Weights of a small transformer language model: 8 layers, 38.7M parameters.
MLP neurons of a small language model. Each row is named by its layer, matrix (gate and up: input weights) and neuron, and shows model dimensions 32-127. Each number is 500 + 50 x the weight over its row's rms, rounded and kept within 0 to 999. Numbers have three digits each. A neuron's up and down rows have the sign that makes its largest values positive.
A block is one neuron, or neurons of one layer that tend to fire together. After each block is what it responds to, as a language model described it from the Wikipedia text at the highest values.

L3.gate102:467506470498446472433548453547454472478488451628635442558453490431509588466514516495571527501508438460418477461549467487431540448509532589512455590623367401441484422474434477593377476513501434589476474589580415470428537484482441518453511570470422567557452493461523530547449543414446456455
L3.up102:554443411526541562443547511403437508495574546490565504549476430409453508518541477526479575480503462525487511474471493460503461483571529484521600533539512473440574527485592557581452494515535496489502515537467427520447538582614387507518514408545479525497495469425449495520501385463531440536
L3.gate137:450402445460429478496515598495505446514467545498545494602461435508462551514521569472499506419373498539498547549498467532441488560513527486493472467504459451487499524522453560420500458530581461483535472544488511457508533500454414528439481479480482504411496541599441440501483555431570489566
L3.up137:526392492498558487564564573430460472527396513499512509474452433539513483517496585606488522442602496429524488515420444510483457572500454443423624451451495465504572403502416500535542458544517432462464604516482499455577503517530449481457485511387552520517562617455484482535504603521612577474
L3.gate471:515435525506520534519545485548427527475621500536458579437448497495545432509514522583458451476529599382429483535568500573535567473469587503463305494571489482485487503575463522475402540411533441540595563568618488533498429433525387509420529551475448426602490428544475435457469518461431445605
L3.up471:468501600579552501510462525535514467470484475481596376433497586529538527502479455451609415504565522594465475433566478453571520413415523559576521560517477560436487472509544511528502463487519445513493575559546488476445553561554523506503432450515492551479496509534568497454528434560507466417
L3.gate590:438526541496483486473511416427563541497523509494491517450603496519494521467472505561520423520476502503509567465471574517440478487496440382467507580540525586436581414620511447469515499498469466591445565541495416392562578443544474544458583390445413521480521495587448480474436546495592598558
L3.up590:579420453522556481487538426529392558580476550511475482514494507501531422480441471573464581516443536450450435506461497475612552450557555395556412501501509544523534454444487458543470548567510457469489496577458415519501549399520515476425548512619523547490535540614528485456477495449593446511
Responds to: Article before a title or award. Mostly "the" (sometimes "a", "of", "and") just before a named prize, title, championship or institution in biographies, e.g. won the, named the, educated at the.

L5.gate0:528407510457501516583528453493348433503636526435494572411454562461503392467500479493505446445494469521479582527582560514484537548527611435491503526512462587529545511539515561521496540507482506511558442462488550437458510443502533496507554466476489522487443489551475544545516466511535522524
L5.up0:513467512442508537492580537431447487510526502525512521592554539456485491443486433590521450458424445492364469562559405425462468440469416645495455540520435470531562308539569536420509450510562498393442532528475424414634486461593524564518396458569506413543442472592477522475507397548571498483
L5.gate153:474490534482491497502533504476530461508525484544466437449564480509538515476483556509503467452527464606473533465505501469456468539474528461411533512452469519550515530540522426485469572590621437385587485556560416425441607552476497554470601507560494439577430578443413524556579463530531505498
L5.up153:497505440444537565388526503385586508497497451550417495434453613586499509513444371512553414473509414522531571441484507554513420485518454528452433534468581493494457549498481451574524444498498510508564541434451505544571478479571426505532501554639553384526569393404541495427485513496589533493
Responds to: Degree modifiers before adjectives. Intensifying or comparative words placed before an adjective, adverb or quantity, such as so, as, more, most, particularly, and a before large.

L5.gate75:467427532520574508583527455506439481509540461447498500508483534536432482517499459526488494544472527550497446506525424464586508519542470359547484542487509466464408464473553494568412515579549484511416442538451468469455516458490498542515562486491530460476441416462552462564496550547457493548
L5.up75:581561505558555505487592491492459586545515392489444510499448492383379525448581473491508628515484524493441455500511543509522462438528489422606447479543447530461563440542539476487564553484568559495503493524545506502575523501542536517523482583538502484466437512513543429522478542602647609487
L5.gate148:541493548464590536526487510475591505431488438435485515456516577539468498568499462510522504494513524497483578499513541516506502515568479548452528575640556559424505490504442439509520512451409511583586515546465504573538505508464469496498433442363523380420485536431544496449591506514556431526
L5.up148:571604486554500548522448516527525431477502457493511492472472431561502511431510532605470592594531625461480591501562483539565590505571559530560447501491498508509506468469557467550537469470550517478530442558539467567493502435555507520449525428427414454535459418522473541478479406487495540503
Responds to: Ranking/superlative lead-ins. Determiners, possessive s, numbers and ordinals that open a ranking or superlative phrase, e.g. one of the best, New Zealand's first, the 500 greatest.

L4.gate7:407489424540440589499449611590506467497492456496552537461533592580474532598510523576511461571525397440436568439517505452455527536523565444588437471527538450498500549538509587494450565534414539429556486450513514505503493491547589542552509452554442519397526537478449439421541453507473544504
L4.up7:575466505519456500545532513498489458451483475515492467491398450505459484471442571535429529530531511546433476440489515375497513462467548589453439458440480439473535527470442558410436516435564497479435607489462566477538357467583452516475567535445544484590453552466454439403400497532391405515
L4.gate84:463464546514541543503505491448530515493454458570501485513517540555474455629479491555538457474482454457395559396520430505540584465498549503467561534521475524492525544589485416481459568593481460462534452543493520574494416464396503530457508559412534556514580530494607424423572429434498556560
L4.up84:442464480448439613488450549513527528463398512477528460506502519577483496490474470444461539475502508522432562525481472533510582481539501526474500503500463565509556538434408545554511510473480545474524453498494451511538457537433593513474528445518551581543594452477608410408543434466514426498
L4.gate167:485482497581486442517502538647472510375446519466485528446526551522477502490519480480520592542512480448491525475536569476386437415557542520488480573513484431487452452442545470510461446478504455602510415516478489447495560504487514434464433410521560502570567581554517442520530494474503456524
L4.up167:534487527532586446512478534510564482419474561444536423544513511497550473564418558491506648600464516510511504543485508510503576465500579493462489457447607574560469427470447465592490442558458502527446512456504557501528387499458535506519410490596553480462509550520538498380525443424480507505
L4.gate371:472526505486493470389551471468580515551621467570518535467472474478490526484497533591481447441481490528445530523454536484504417499490527518489514448502514550524491469526523507529531519476555474549436491528600436450523524486433464467603495422491520538531466454588602440494554528443635462454
L4.up371:544511552455479508469530463511490510517465465465505528557581570483463504417541515428428535405440497534477524518562457410480450454475459493434620535468480358521428568542505503512467542395508468481463554515526545468447556419463445462583469480565463489503555507442530596526542558470488453452
L4.gate434:542519519482618615550564547513619513504530533465455541484542507486420494416444473498521454434480513656455488511510446485552491588554488553509513386547464505608521587478534444385547455478410470464516472522570523530565519460597483492561467466457552521466535554506606524434421498496495520439
L4.up434:548452484563485458435571528444421538501598498459536455559553450503557575499553473424528465438539530505507445557440500428530487520500509417528584541443528421531563571526556475465538440467450480373536585564480484529459448517545475552443487535479570483513463408533458517465432607510570614552
L4.gate505:505443505436495562477536524491416522552600531505550484481462512531596529452530448472480487492599472519524555519620469519414401434463524491464455472513467484479447507489374518570497535408554481494504562497473524501498415387541477431549529532555438503425462510502470523537556436479575532478
L4.up505:489505554591411552456447464464566448529471457382509495502487488561530507455441422531446414452430505600481605443562451430476605484504527503516554387460571484519554473597507579420536483519561513504510481609598417488590495446558463477512476479572511518528516500462451429483548410530402543393
L4.gate532:503420484498449462604599480454472618551519520461531590551527532488579576529419532412444517537434493515432477466517589544552581520540511429431521487482491513529512562428519598484475534389546582472566558585645426490429432479478481612492588490535566467462501428538446552480524481466510475575
L4.up532:478505405538518534550580513500381501517510487539542471482549580489612467379470474514500581427549510537492514499436422522508520502479516460506522445445474552486472504478551453427408498625454502543460481565484531460535485540552508471571444520370516434423529459572491496467513552568432502526
L4.gate632:579445563587487467462562560406461516563426482522481518527552513524573565466478487521496431543573543620446529534407393534535528506514536454532566503473527462573475511539468484528429565531521431630553530478528552413569507534455392559531454551548504492432535635452516612458461563485483510453
L4.up632:539578498560541532536476598547562499408603616426480515554527524487482522519539491645464480482527496442514522415380395561491471433439500451551548602491503485424451427511502495445468423511489498554526404565512413416486526489479409436556511540530495528515568480488463506471558502491480569568
Responds to: Verb-introducing function words. Mostly infinitive "to" right before an expected verb (the first player to, refuse to, required to); also not, who, would, doesn't.

L5.gate206:419484438471567489492580531458581552523458486485541523552419620543549503502540606540505479523493485499469406569595478396448513527425519437440563420553410536458475569473501461446475497509488484448527558447508485516540515608440391479518475534477527502495509486460491477446476471580453442583
L5.up206:530488545572467442490525474521445476449473419458418546490585524504493555431436553489454521426569525465501467526475547465631484492497553540526590485455392505458489439488503471451503453533600430502452583589561526428552458528471499511520442486610449467548492475502459462480566465359441483499
L5.gate404:574491544502491482451517414476454553478511525461542467586484451516549547487490590537454514465459502555473350561564538490553565459433485448512521492492485549449532448489483477507503450446496594475484409529411458483538447552430558490463390413493508462437462490564450545443521494484488508472
L5.up404:444466496486468467471555425571458453548546524390417564518522468464583487487563487512478413469516555432526461475533442472601548432505534461492498521479463452497522527407529478563482478495554529473500466519446426495519553418484513426485466550452562543494503507461511509488539485541553495582
Responds to: Before field or profession. Words just before a named field of study, profession or category, mostly in biographies: studied, degree in, professor of, British-American before actress.

L4.gate16:512470508422490509529550522497458536474568473545526387545540547488482482524492435485466508438539473467506554483519538474606530466552496460500466477422484498551458546365549522465515511514526430574527551559445433550490544463494557530498548470526407452528417482394539464429536524478463534515
L4.up16:517538456457511441469462483505555533463499602579513579481586517567583568507496419506505528459595399453486553575477467475552418543503565590443493511375483475539530510428493478509506492469596470477563501548493532499421467480480566644480527504572508549524549524423550545427547486500616485475
L4.gate174:644568430489475454480510493473502603543475505507453527438462598472447510544530529475509557462592471565515496495574493498535480546493458466511510514492465507448584567485526538458497492477506449485539449511498486542553491405505443492514506422493486438478424493509536555543472533546574567526
L4.up174:559500464512500480541563556502610523487400539505521509518463487578555590583527452461559445444481485552547485515557458521522460404492379403506549519452483528510562533440538440391490485525495481418528601574456529564497469513429511490470533520471514533447447460472537579533466450504456520491
L4.gate224:490511529480510432451534566484492509511539590572519479517580475466511492506475564526520520482518509503546497554490503476558638479444557476537496583451481552485550410527559480461565522496479462512534521499465448509583433569511471518461505505506528426380433528485532550451527436513496473472
L4.up224:483543534425410395432477571461580419549493461542498448517479524478478451559510528501402594437598482530500497483478532592483536476491490453552428472453524534478531530465461518476516493529600502581536510560528455484581501437590511557528478526576528532537537466438517634427494545483461632416
L4.gate263:534569486526549600501531398492526484449531444430481452464437492537554449479464518438470410591557521536517449644407453448540583567556458426527465536470492518516465581528572562500550563474478479558602449463489527450442532563499512505580423518542568524426393521522528574436578592470572491497
L4.up263:452555500496493503510566504435446421491457528514516481417561490486509442526600622500500513476549435565535565526471482439557514457542443542489531454516451460434536488460483503457546501423548485547511459450561444448559557511535570534462552430524400479526556483425483553457428643465395544645
L4.gate307:498545493521516511439520435480496504440583494501510645453471569434517512448503531522476545625560467541486521540558498591447410516511636471462549505552468427464541466501502561485538463503526438486585570481461472502428518424489560551414451501615427546415505490536469461531506498500435462537
L4.up307:435465531490521475551480503477541524446451474460497487549428445563405506576449556439537417497543518603552473409485514535487495549478524456527578535472438440535483354511441512562463398414488520505437437587499524475521490500440422563511469497513481582458564499453613507361588490503464477541
L4.gate349:517491546463541449503505458500425454499481467593494448499591614406593455524515499591436486461503511496484476473388610560504480476566492474508516477541529388492458424492545546516402549532500464407512536513462532513439510501604524516536451525511525378550470464423389610487527463479504432448
L4.up349:521539486467562497516572443502424450521481523633471500428568526428601493566515485475485555519462538483553513449385561572561502367473470552482500500455490493426478508404459470525498510547492425403529526541496427536502478470627574487508441455566534552546585486447464505461466484585543577539
L4.gate365:470559453453409537530582443505516518465489534509510458503470572430562460475535395452559482534559495362515595644534506420561503463547506501456382436471456438507492518468464475434421468485501572527542575493517541503461549470501549542397540465522491536510476491536526576518514528476603510520
L4.up365:522477523551540422385530529577592527478458526595514453525495424517488422482380420520532507498527537558529514516447493576479518468504442521526515603469531473520611530454469520527526463525475521567469582548502540475526437509571510569524638525549480529512562448434530520471568425545486558532
L4.gate499:443497449407476442466549474575517459549495569526495541515480499618541448522531467535476546506518539420535464602479422489487462460581531566515452528436500426493530512466486565554454490555390523481539472523482513521510492476437469424515502584497509521507425463478512548500460555554547537508
L4.up499:544496555452578462490478453384575477446481517541465442530532516491530463537574542463497414506539483506446484505523464531445515599596455451583558493530482502435476505564500564519558541498473580410457506510456439491614472459504513476508499485506492508627505533426531478529460549519514548517
Responds to: Determiner before granted object. Determiners, mostly "the", opening the object noun phrase after verbs of giving or having, e.g. gave Jenni the idea, granted Reus the title, has the ring; weaker on coordinate seconds in map tables.

L4.gate10:506498473532556544498530457576499624523513475465422489536531474523447528566468467600494439482539443531491526559508459497584563559538470396416590559460554501450584556519476521447534500535505470488551505493606439457458416530573473537455497467489483590483562442477439481481480552501495484500
L4.up10:513490419582503518433496480612483510530536486516496512463520509472439516494491495581507459541413465474539562576577482453474491587462473402503496455516495468443552516531412467456544410567563566477532471491612435510461504498550508483515502602400403606377587533445474538451476530477545557470
L4.gate111:498582482425562514566502462467538502476486513461444504603528519457531531539488486546562486490495502665568499568486451485488507443495476573529469496465461511571488447519485451540490499500453560484491438478530545462531525498489507484565501517547490443509491431509521518517512540414514499526
L4.up111:563540530491547461441477519488570539531531451498399550483398470508488485547512532436536527486488503502505568514517563452525467444567480487492561409527409516521484477490597522549477413500524488520462457452514479416400582452539497418545477549475444484456483470575446487620479569476513480459
L4.gate268:543459529460539399525533449479436536462523603447485456491608538499455370528485489479406493517441475550510491448503481518555454563535436513524482549571459589500548502565512501566472592508601423513428495372589573520406534512526549463548440465489472389506543489521497520590539516536552529552
L4.up268:538537467606380525496469580426557406576479519413543516556514414510501596510517538548497483563573590506601542540484443407495520530563600401479473507485530455454635458564490535443454491416479464521530513445488604394511547505526531513453496574589424475622547560523488534525503596527581557509
L4.gate343:384530498483507494487562502569441508500520478531549445462451456548490604493573479505428473499385436461529546458466492524447468404485444501529468473477438439562496522446515465518478590474476499611481453490401406496437458469534550479525512499474473513469507524470501584454398538454565454514
L4.up343:408560417498493495472428480558469444535454410512531518513596453437565412528562594486531434555533500507550496559483480489526525536493491485535557507502554490523510517506526468506555479514485450514477579506529549424540448471523507509507591452461413514506560630592516442460403526460459538560
L4.gate417:556490532542534479629489420552445554486477478403507485504485545570542483545505527373589466460486587480473532602528541444503485509473479502560502503442490588448442493543509444525459421502531470469504477469459492430574454475415474537480576518425474568451489536413535468540461577460533496488
L4.up417:374486572481544578431520546503468518604586598532445501516531479517549520456550491461500481442474512439422517458466501500498496438433474501550597456528520561449416502432436429545521474527429586502491475487521532497525428475482483430439524459461528515468446554526505489477412566578447444436
L4.gate454:451533518522448565518476516502551473514432546487620551520430449501460496545498490555407540470454470453449535492432565435470538477482568518503427444430502526573437454556403511484486535450479456467520484466542440494412504447441480399485456527478444486450421416516491493442531582420508517561
L4.up454:552499495447450453468581497494479421525467624569513435542485548455556381504529454533453472538528456495483446555481396545524466438515368571467445473545580539516575476479525438556480511489456490424575489542542513422457478481574536499450496482505527471509542424416514477500551470372498506607
L4.gate496:460462500425474480544616422517490404453422501474561455504514431581519580420590525557516653545591421445540430531538458510589467438522448513550514464496531582567472395505450435473480381498458462436552466532536385437597479551491473510579496460537470554520519577529509484560524506461439470517
L4.up496:457512471474447510470553476439509540490407411567533557472516475524512471549507406500518454541423438485618475559424510491572456510574475558537536507459555454452454454481426431513524462443575430580493493502505502512503529497606515601548412505560361520512458483427585530463494639621547460552
L4.gate623:438479532453479527486606464484538517520404614510509554546525449483481541478540569471505569481433426602466532561512523566494592423416481490459581413552486512541527484499553479430499547554508611458670575444509444504497519434482486504538527567550579519562482496473471542585515428485525450462
L4.up623:605529480529487446490442538456395477542606510415483542495423480580526549504529509450483544500514533596594467446479421477521490457482562451443573573451512546552478530464509496517452461509540582496562489534572483577519600470563490476603496538548430455523561479466488486445515541515456427525
Responds to: Name-introducing function words. Function words just before a name, title or description, such as Website: before a URL, known as, called, the, or an opening parenthesis.

L3.gate206:461514551497516563541636534555434441480485504551406378444576554470485427396526470594472493489502435470502435459499447422454493591538532527486500501460571492530480467555518549507478580530510529500531499489572503447486507488530541508524593474612440550522484441467557531510490412465441597445
L3.up206:591477497485515552469513567442499515525481474473463479507523481591456478409418482480442570497506599555512565532422436536561556549570501500552468432514515511507428480495424458514565463469523455478551481483507510550465462522411415350546519468549484582430531550474531536501450526513500539454
L3.gate251:482344482484528568496492487505568493482466434480495429439402526475382464446429502482466532511488564584546522493453454486410503576516502517506558452468578397450557466535480550540523581588520550490540503488513494532436468499508504537524494474454473588526602507480475542501590512530514547464
L3.up251:509442474523640591481440588480528492549431405448436512485486483566458531503423541522585590578510430484439557480409549434463375513517519413463498499520569490530415515510457464537487578542516511453526463498580452476514475456572547484479540458478439503372577415536502520581506553537525464552
L3.gate322:584493537534523538476549555478584434519491456561533504579533398475564526552463586540451568551473496549519480522421430502545375437501513459511488482532501496512561502449484432523445514528522496557506511580542480446411516554477569515610518405474528554494567534571476460570568464466525517446
L3.up322:505486580534582466467585472531387524478546471404404564563525387494529546561432482464432477446513477532508512494421549519481508566457444587490573488488526525484554500480544489436486454504576520556605455534515508429482482491534527453516402548401471482390521505466460476473598517487449546471
L3.gate615:556488532514555490506505480460507457575437550517560521513414478575471607432482437541468505526497520504540547554512494491588372455516493508581527406446549541502474507581539549468474526478446418539560485504475483425547533485558571514471471492496416515419614435540450469507524570468560509507
L3.up615:513476488450566551513493465485558445453503534533529524556460581482586500447606518456496513480516401455538449535494449486540509455461438496460570559522429483501455382565482593487529516461477576514502463566521568561529552386514554532548490468439498471543503480550439498581574544507447456482
Responds to: Slot before a verb. The word right before an upcoming bare verb, mostly infinitive "to" after verbs like refuse, able, hesitate, plus not, would, will, later and only.

L4.gate82:547495472457523475598452495506489534469413523572556561532533450543466427588586446492409521547528575490504495573455469456472567413543525372414483515362540484446465563532437483382480501476570499532455575487555483447485503473539632472557500479560510493472405460563573436538422496563490491535
L4.up82:637572450382505480625481526513513453377404400490413504485453509512452442528551447540451535500558606484488447503503435459584479558456488428451433473451523502568455482522581507414525445480419480551477441567511505523512575457488630545541493451523499492448486498452565541418530433526496524612
L4.gate163:467523509563560517564503533567426522487552489495510538478627542511592525394524467553510494520491532535521514461518513523500557508549527561446506547516578537504487449464498510556490519523465441512527451544596412505520582464560531512493538495497480521538429476567481474461467554520525631366
L4.up163:469464508438547514499491517431463478443441457404611595507487462513468459449441434475550484626504495494500475477508561546534484567551510520534602524509541452452480380504483420507461432573449451597491552532484553542473500542539514477505448532453540447523451496489569571547511536557480587476
L4.gate188:487560402506536488441539540582415458491487528439542529478454509578463529470549541413468435567477470398539486447552462557505468480414548486475603548488435477482524416586571472492570438558497581454524482469499474546552483604451575473489514573477515484479461486526506472545483529545520462514
L4.up188:430511539527545483510523478494517432527560482514470582442446534504449468544476562429520497508532506473497478461416556567445388435516495541568516512378457404516484462447608450522532454558413480516444503474452414474558511604484472470518463444480554484464528469586465526645580523541507461527
L4.gate227:444498459486472523477450550512524450420459525501573494460549513607499536476494525495462517618490527487483501456567470600494413520512474521469553515495448571498514528565455480582424440577602556515547430429437436384500541468483433536455484486542553476487505553579540452558550507556514549431
L4.up227:484459431559512527530513439499441388524480558570484520549496521429559521543457505604535616612442544533540475462494576537523507505496550528422405536460492574495395504494495595473503428628519451470477406589551471541615481586507457564559426446479581475496563610492546493526466524464450479511
L4.gate240:460500495499556381553443490534530493404443417500580524467521478523516457401519556537440534491434511487537517488440443593567480522499488485550498589458562517501517467482466444462541465523520480504387486564473443495465505566517430535419513535488486442427415608475543585520401513518519617530
L4.up240:552491465556527478483520508458522566442477396456430495509552459440469533536514425560428480514569558424550561537538493539489492506456513433429462366614490559527528405462507557600595423507532444502492540560462560483482543573582490487474469597465520538506482488512466464486514466492517546520
L4.gate277:551524557531523519497463573451387498410472470503500573488601514478454494465507564552413485443511505507505373419478575495549529552524529516465514558560543513421547474438526391471534492452496505424498447491537497427541499616406435551496431507468501441471459507505442541560552506432453476507
L4.up277:536376515529484456479507550448466431471528546537554542513556468507608555477486536571496469472490471544615529498435477428498496498552490520441547483459504522453445486430533525502475424556484527468488491486477528591490471514547501516473507547495550529498494549506458527500544463506466515525
L4.gate608:470472460451405495542495427446452480550516463430573553480515525508502429548509511508440468574488517466521603571543477472594523506492515549504536458579499508442619551486456440532435440430432372568426442476635485562577495534557492581537533545505529552474455492465563554550510494494424524534
L4.up608:572582469536439501484556465474572414507573509493464512459456472468438463478528526444456553537533461497592541643530558484553484491487521435513415464490497560460524464479664492525581488532490584596549434530544487458395476478491497580498553452508467416532467575542522477480522477524533513565
L4.gate609:564511479490521538505587420462490536501419537541507469395502492428549501487487487497490620536456405569508520482514452395480520447535527446466511454514554547446353534532520478513487439576462505524498504497520463429430514431460500544458507474424485528528382584470476498560405472536427448450
L4.up609:455453569483455615592419507531487564483481520493512506544570421595459455535553446477465528631447485550449517563493575446561442549537543481561562539489581522584461503486524569504543508468487595501549473517545482621497451507556495472486507509447499487532446540553601507476551493511471553524
Responds to: Subtitle colons and degree "in". Connectors leading into a named continuation: colons before a work's subtitle (Pirates of the Caribbean: …), "in" after degree names (Master of Arts in), "on" after lecture; weaker on verbs taking objects.

L5.gate304:529492570469507552555531575471515459531467502536527535563530493465541540521530452531524499486531513454477492371512590472463557534568560473472455491486573368545409409465489507513528393466464465528552414472522467468524445475375356577497639535502521575508542529446502498422547436529473555548
L5.up304:479577536541581530500524582534560469472489445507506428487462617471457546546584597442424484518397475520469472480448569574567474561566481509472503552468497517500492470517497516590501430495604493547493578396542502503451555547450552535561490519519454458460484431461542492442560454508405523460
L5.gate471:512502467485512526526544550410513476460560520448616524606538529501541456545533508462540480536532482574511446502475434378557490481399457483577444594482603537544436557576458520559511437545401513526572478590472453540500411526458491550440574471515494524493528412447609491491600469480556533485
L5.up471:522582504504516573526519425560495460494470388472433558424604467553494470555576454481546424426416575509489489330511403494466401494548509588468478476497605395472476530408491430496417396519473481408519529486605485406493580542431429561502513559420565449550519603443491483458517533410525434545
Responds to: Slot before main verb. Infinitive "to", modals, negations and adverbs right before a bare verb, especially after ability or attempt words: unable to, tried to, could not.

L3.gate433:529503524504550506494425433486534603537470511511447536467504524500532533417432468525506605559613441539486433551514476511401468566408488430595606558485518488462536435481510418610446550476515580482457602554413507419443414481490493634449492556472444497406464449490520598602508496476562545505
L3.up433:436536511490427514466488513514534443614445518486473512443588522536494476442513499482586487487499439541503464441453393401480384525421486540591430549433469524526455496508540553428483468428549483478579513525526475510487544443537474465502471464505633503477432478469429549534466515530517531461
L3.gate474:508516494412474517500521536472515557539493498527441444541524439480489539480520512419523506523495555530550541510427514546520511501551426533471431526499512542515505532511485490449484509432638450476514499474442484583590484592470483565406402449574610414395598500477552485495505435531514465507
L3.up474:514469546552404452486458499504454592499561496487457483431463370535564547476502434572517520515503394561480552471442511474515433477502492548366471581424467442511469510522501543449565512517536429561571478566481430481532453482519570540477530531523452453528438486470498524438494601489554527461
L3.gate498:570551528464554546551497530497447497414483496566588556580499498508512482609424490555448514566496452514484553541520542452453479550548472452479471468492563478458514513493504459530517439391520486545526455503562471410528461516564555519472533505528510503532547525485482474398595478457441554528
L3.up498:488397532570477550480443534465529492517531552453467544443538576572560466520523460527461574468501524536513473577515540427634539538423514562500474522465562509512560467510494469508470526512509533451527422462538546549567610555435589512495538493486569527527572479445546425437464508468481439570
L3.gate499:483462408478429571476555472528469504500613470525512452450607514493549507599452651602505467441473495549487508425497463505467517440515569536565434450469560428498526516531525479424547585387501537480472412504373497511555583488420547537523490422586538522536505488514503519477521449456520553520
L3.up499:482427480482555486534451366447463488540451417444491511515545517419468550581489530433466494510506576532527575462430511543414486463466434478506343507442520474536512447382555573480562593500519513554504542466492479524561543553467453535374463424536550444513505452531475590476492443502436450534
Responds to: Quantity and degree words. Quantifiers and degree modifiers placed just before a noun or comparison, such as too much, insufficient, adequate, enough, more than, better.